config.toml
head_dim = 32
intermediate_size = 448
hidden_act = "swiglu"
norm_place = "pre"
norm_eps = 1e-05
optimizer = "adam_variant"
learning_rate = 0.00274
lr_mult_qkv = 0.7
beta1 = 0.9
schedule = "wsd"
MLP neurons of a small language model. Each row is named by its layer, matrix (gate and up: input weights; down: output weights) and neuron, and shows model dimensions 0-159. Each number is 128 + 32 x the weight over its row's rms, rounded and kept within 0 to 255. Numbers have three digits each. A neuron's up and down rows have the sign that makes its largest values positive.
After each neuron's rows, "fires after" lists the tokens most often just before its 100 highest values on Wikipedia text that the model never trained on.

L11.gate181:223139155152192108107108071109098096183164122052100146149167123116106153098164099068107155136134145111178171099156146110105120130120155143166103123204128103144164141125033088122150094059186112127148107155104102088103141088132078169189122076149108107142139078142170119151130116118084126126123105110182215147183101140103124145116118130101123139142164130130097138090173107113118165113136126140127133141149083122142116141170088103140174197082110152136178116085139195111142114151106138
L11.up181:132195140133194159073127147121135149129130068065035119122120144195106142100111092154153142171118163093112164156095136157091098160150134152160116102131115134175209202117111057128111146129092107149140127146146146147092127134101094123148062122117146100139112160151157123138119090182133097144080137101146141103166100158127166119031060130085097158133094131171151135105141188100067181071126108155169135105149087158066172128144115147107142148150128136112162094148163134099151116122088116
L11.down181:075101179060096197154123154117164173101156120115146168117094147123122076149127121192192113104173142146111075098100105128103115152111108122157102175140121114166155192139148177100106090116133076116113159105192131147142125149132147161082090110125151163123222157116144115137078107174102104129138135140131156128130135119113072109065071090138137216150093104159154138164131157100107106089112144086066144150127162123153113138121145161137126113131188181143076073156099061132091115083140088
fires after: "(", "=="

L10.gate4:147116101150168113168121061116115063125181121079118117140150184103131164122140105109133168137134101130158176148116135159117185118170164119095173138122144082137147129148062112099187089126085114176179165050116077120138079090179112126070138043164121189138095136145148159149107087106122098096102111127150151108139181134162117152111089120128105079093128147112062144076125170103125178124108140100134136161122057112157135156141145114155138172114141222180124155171094112148134170163143106
L10.up4:137118181099095101126099090086141162103166121085076151152166181177144130154104077110135175164104114118124136175083156118113099146159126156165155126117109103121147108149117109104153116084120174163123150073142089088097152084159098050116112107140116176104129131106197143119147101154127146088054134189054173144158127127176121115088101158129132098111151060099146146097139121088100159122148125170132097120080134150152073146074127087205106153088145173132193126121132113205184137144098170
L10.down4:155150154153101188123143203131138190124151075126145127103147106149142103126148166132063100126087151128150064099125144129120094151129127139193008108027099098144127161097169162195122127098179183156143117159148172147141147099144061104160159208120107077132076099143172137133139163121131147149114141171101139135106130169115083088147089110146180100167094087115142110158107109145117087120141042071131135100140094098135159067090138120124123129146136126108133129102125121133142135127139140
fires after: ".", "|", "==", "==="

L11.gate237:161131071088113115171155145071126081149188111149070136108156115086179145091087105127087106164067140147144097089136164164158126102146159157166097132185164083156159070120114158138151070131137100168137090138119198114103076153144114151109113076116125109087124122132180146124130127153119143099127139161101154109155174148112095154123125155178120137105165157102097080067139133071161177153160114074169186164190117092090160125130129135114127163098077146123195131104109159104043177141140160
L11.up237:160077125184081115119095099182165123099144087106104138091178121126169137121208128074057133121095112145121146148136163114115110189079127104113071080134112118155138143117128109117148141171091080121161089202146135109091141134144125163196157147147117094161109144109115078113082189144155096055162124101138124143131191154157120153090082140143106184167096133177126144101153106146069194136176096166131182164189101081092117159157091152120137125128112121113130172066164148122132115137139098
L11.down237:098126099159100070123066100076111122141090141155144134158124096111135123120127131193154155124106166149130120134137132095139087132123095072127132157068110174130173048160129113075096115153183203179166178162169099121157137148096086078131175050121085172111170107104146133132104147149181109100091131194130168154131136118148093151175146104142108110149079081065160106115141135133167097089124188111107065150114124138125139149121146162151103116095130084094156138115122215138167077174113128
fires after: "- ", "("

L7.gate162:124160078109139141147124028097118115110128136074175135089118112137068091167190117123158077134108163165178145095133193118182223137087163137165151138098134133087108122120150140105099156096057135122147114150148176133111102122154065175131106132105110093113162121125091179140157121070102158106118086144113130159177094162120147138065148153141154100160179106121171122127145139155171063170116112124104168109117091127124118131081111085149093137073129117163096132131135072077134143148195075
L7.up162:136148067126138105137132060119141124150143074133176140142162171097116143128126189147201129071112072122064139076119095130054160091117168146185161139067130119137105142069110129126120085180123128155176095093144119190153160142149106151161120149122125125128136145070139095165075134110118172112136173125165169140123137097126132118071138077166117132164101117149122195151142113136144141166150142121131159106152095153112134186170170062173155130142049118101080038087115104145110118165154116
L7.down162:125094144081143131135146105109119144144121092131077110056129134123182162140166109165067109162169056167131096112148136149146143077104143146151148148176158117133175101125131122160153142187192112147113125147090134111190142138137131167142140051158143083123062099131160140105075113106086123115099108054108077109068078137107102132143124097110118146143168206074125161066160192127205124090173119111136088174140143166143136108136196135120122143162144113124182125162146118148121096122085074
fires after: ". ", "\n\n", "in ", ": ", "In ", "\""

L8.gate388:139121165200175089104138167114104136116113181082123132135100115077165100065156172111135189136156105158095172115123089140157179128097148145123122151141094129132166137115120154132074095070153124179137111112101133157117070119166091136128134117191121126122095139143129134140116139167126058143129145137123160096213081139069123093137146110108145183167075130124132119108184107125133082179123144131059137087081193149115136139072184202091115168100107101108112059085113126097184146164095108
L8.up388:132112086149176188137106059084114119112163156115129136139111154118142156051053139129096104163054098170114162151155153092174158123126172137106148117139126104094117123132132174149128169160200116100194153148139093127115084155140151144118114087126124143191154116141086160103109111081017100148157146095097172141080158112162075114151108118119089109130102133114119141070077141162118121145102124088136174123106122163167170132132148149094091167110184138145089200150106121090134139169141200
L8.down388:067113149170144154145126113122158148180101174086149089137116141143168186090175159117155166109145075158066124128103115133093129155099091255169101111137142150135114127115152178125108140145161096150107096063076116112115091120136090104124095132201148141117027147143112104164121099129167096090127159167145125124187128133093078116186108092152184106145136093131177144184163116135086118143158152137077155101060126127123135150095115142088143135099120168109110128128102128123165097101101120
fires after: "| ", "% "

L11.gate396:108085129153103063139133159126132154166121119116139072094152069104118173096187158135084095166143131124104102158110109129084226162189130152063164094155147048149118107125120156157132149088140066174174135109094102135128072112146082130159121114113175088090116112112054152122097099167093115143145146165123153130152143126109140128162178177152103155130143162078148108146167089151133162189121051172135177073084115119147070132167151171157139153118127158121099165116100114118107159162137148
L11.up396:166162083131129138093093084124140115131129214185097085131079167119080114137067095118085157168151144118103139110144123103124114104121156118098115134089119136133125090095131133126064108111129131134112088142121154117104159145142155095165106130120088121138139045177162164163115138149149155093119134122178201170123155171150091078137202120082157180119048089144157129119108200119189121137126206162102117152068138164113158087117181136114090179111065109158136102157103119160092131161124172
L11.down396:107101165170131164118080140131175122146083122118117085131119145096137162172111088139072099139119086123177127145147084106127214127127080127134137094117114116079021121204215179132124179133111131114177126166180118140105095127137102103149068046170150116112212148074132119104095152155134121138151162144130108080136112104079205130129103144172150116126132141153119116111121147184124101122091045183109126080150148133135130107140130129113137096163132123181121147099135164158152120103134098
fires after: "| ", "/ ", "Pos"

L11.gate377:153098179109126111136122110066115140131150128145112164038166188158130168095103163125063172133082126157140116083102136084129155182157136110120130127146087106172152168165088119178162131080099182128178120130091152157135103099150102175158058120120083121133139087130138116101123126131132112102082143130175156127134073166139156136115100101134064078191157180130082053094154179104163208124153166147099116144129130147079134147135115119177138110091116167070155135068133144144157128108139076
L11.up377:063154166106143126191141140140127114073111147134089109100162109175057049112118142080077151062176113104141186127143160130205149111132180118112142132149145108126202172132157129123129100133070119093200143130149188176150162098112109173152090158097071112105147145118155115095095131144130136106153056091149123141159149109092152142091154116164131125100099174136106174126114125163161151097165150108090099106142140180100088138066156125160149080095107143114126162132141133092107060071107111
L11.down377:118060067132097103191071152137105142086150140105105162133087117138083110117183111134143136136147107114113089137091152133109107172150081168214160167137130136086076143093155148103093121172071124026132133070149132135152114135116110134099123237155115129124211138119132148133117106149075144125149161071117129099170113093125169127131121143184140132156147157154105132128103170109124108159132142175137235094148125144161149109130129148128071144145074112082107120133110071139135103153141161
fires after: "is ", ", ", "was ", "(", "), "

L3.gate306:178099141104181121124068103119129165140132145066131092110150151207083128126099151077118085107149104151184155142111149097137107146124188111109124066123180147147104151089074150153104183047143125186153140162124171139068103128121113180129116120122123136134145120157109209130169117122108127135112122105102127097102133145128111137119074064164119145129149132126187042115180058112143102138111192086135130134108147188135090171124078115114128156150072162124105076159118129115181143073091099
L3.up306:150165126216109085092115171134102155083111141096108078130079189172096145083128162122124100121133096122114127118108138126114136139159120142100142067201142165186112182093076123140148113125135109188085055139129164113154130165134163067101077129123131103129157114150077142176182112137102135120138121117150145045165091128126115175133190104148160126165154121076119157099137150158153128121117124158152109151125049148141081110136091147081143200205151164073096104170114105124150140136099158
L3.down306:153123133099103080095128145092121146149167135139138099153110200127185173111040087146148105113145117107061113089147101092099107138106093101097109127128141111136149103136070106136146120150123130168075149190113134148150127118132120130099101219153144099127144131121137167109151083128151091151166136153108058079103149066152050127201140143123160178188128158120142187115159132130150152133187132073132123124099104134120127131121134199131078116166119186099167105162196120123137100139034113
fires after: ". ", ", ", "\n\n", "that "

L5.gate15:170145087132110198131120125071101144099138139092095104156131163113145088098147159131054143094131170092146111149156144120073090128159122133153138092167148091117084105151141203197141062110109084170111051114076099104121122133130142186110167139076145159113108093071115145137130074150153127148151170138129098102151119151128105081132162080151141155099173110099089107175156134159131086190098159106143125124122140227104135099180157085146175146136098154165162095110154116175142156118149068
L5.up15:142128157109135126188194175114158126059183160193083047100068171142128155157114145170118113089147079099113139163139166072096136148122136131101128141158050117149106119183083154131166116181145146159121093127082117125129137127147164174091097101095127145148093131116181156162153114115105128190133131098102125128118108153115087144152136159133139116153132152087129078041090088150143092135101054180179128055154139140091147074147123154119101106175112122107101125187125153109100155138147172
L5.down15:094093083174139128130079149154136083148128117085105069170166166088106134067155128136086139114117167124158138106193153169114112124129113105142110097182137118149102176154173189128120135093110106167089101059106163092087104126152126150182179137105141056134118104119115096093080097114139099116167157139122098087139123167085167191130151057162093131089140142151157161108174155087153131193077104114079233107127149109142113162117115161164102119170146145167123118096128147150087139137103078
fires after: "| ", "E", "Z", "P", "G", "N"

L10.gate82:107125120108150155073137160103166105136099119165173125152155148136129080155135152104155104084132135140140088171196066081145115137117094173155141121150102106038143110121111074124122099084142146111129141079107082127098157174148083191181151105087065154123139094121172122084176137081217120135167144149155114115134098117153151119091156086186102142128097077152140106125097103095187148127132138155132191166141129146099133093099116137161116195125178198157160106095062101172110120143138085
L10.up82:106122120062039096159166106208099115099136098123098144177107107146093129112144092109117161138143107168094184107195149111097118088173115155148133189118103111106127137089115150192084203141141174068103101119138071139115081077076168099053159135140088112073137125173114161182124089105165152137148078085125090131117143141133158159156085143137124165117079185117100126117116120112157153158116115110106120147137137159118137195156147061119151115134082142123134090141115111167122160126161182
L10.down82:061108164141177116195145165096126099110138175143105056102133071150174148156087176127134123112119139120115088129096150122162119143159134137153119158174168138142124131156102094149094118166134116148164150128119139095127112177128126155149166030144159107112151096117158137193140152156049108127107115132130102135120122181152059151174055137146113091126172150053133174153165141150099162171111153115124136077108092145082136069168127132188050129077102178141140143115099106098177112114078104
fires after: "In ", "in ", "–", ". ", ", ", "March "

L11.gate182:115097143073087165134105170098119175102165171142101142185117145085189124124140152110122089108103116174132129111219109154111119134149113143109081184122142152165117101110111151193120137116092073105104137164189101155138085150100139073122136091157125090070144071159075176072146118122129117171152156143184129103148127098116150154139185120156155157187149192160122100126160108121162126168119160135108174092106109083158121118164096133085085114065136187126100164107040166109110165142124141
L11.up182:094122116116050116110189092093049172132136134134153150136163161156101129068110089066120191127166139141160129136084128069123111127064115117114123119118068173171113140081116097135126153103168172127145136057117154136111173097135110129165120122195140113145158121136104121063115175138149137135107156130134131130142100145101134173096124107169181142190148112140143154118113083135086113121149114175121140093128118161113137126110148100173109069140217173096101111061097158186047152127191104
L11.down182:101138097127142091188118116100164127146094103144163199104134122121147168178126097108122148142075082088165105174112109143169112090123146140156097164162101143118156171118148093155145075101169106061163087061097117113113113096193169152156144122147140141152126099132145164198159165122142201141078116223098088087128115104121148126116105102069147153103106185098132073091105161142158107119156095110115124097140070126111185126199113080106117120135123166105155092117092132124121194110124189
fires after: "\n\n", "had ", "and "

L10.gate17:181094165085135123129097139137087111107198137121152152052062156101123170143179132054103147026123124187193119084110170092124099097106099118112149194216152076142121105173169171129174097156067115151082144138093183138117135132091097159118096101071155145096125142153144156141144103156131128143135150099146126134162067109128106186102161101132155094135127102124102129115169142108113089154146153118158137147162203131179142135108168132127106111166133104119087154161170139134115137118124095
L10.up17:093186117125151133075185105118050144162089124148161112134127122160147136117171114125111051134118160145112121079127125147154090106163184147131076145198112118124122180172187157140111144157091109116104106082081211147127142215137096085130117134122145117189116148118151141183100086142137124187089124113186114122139110144115132124067133128136182102157042143108174108140084091120121128117144080177093102121106099139098159106107116097140112092176163130091135149142118123103084100141067060
L10.down17:075056060152089090182088099134140140176130164142182173142121161101103159138110104111150183147132109139086104098124148129160116127132104141124128137153066144099119138101114104099077072157086159111174141142153131098168107183114159101125121152111144083206101132146119121133085168074124165080180140115177137084147127131139140083164095091110120111156078152085165073164183160106129177146169090099143136116131060133128106178177169153153141059143167138162189100098101077119106117151153140
fires after: "\n\n", " ", "\n", "— "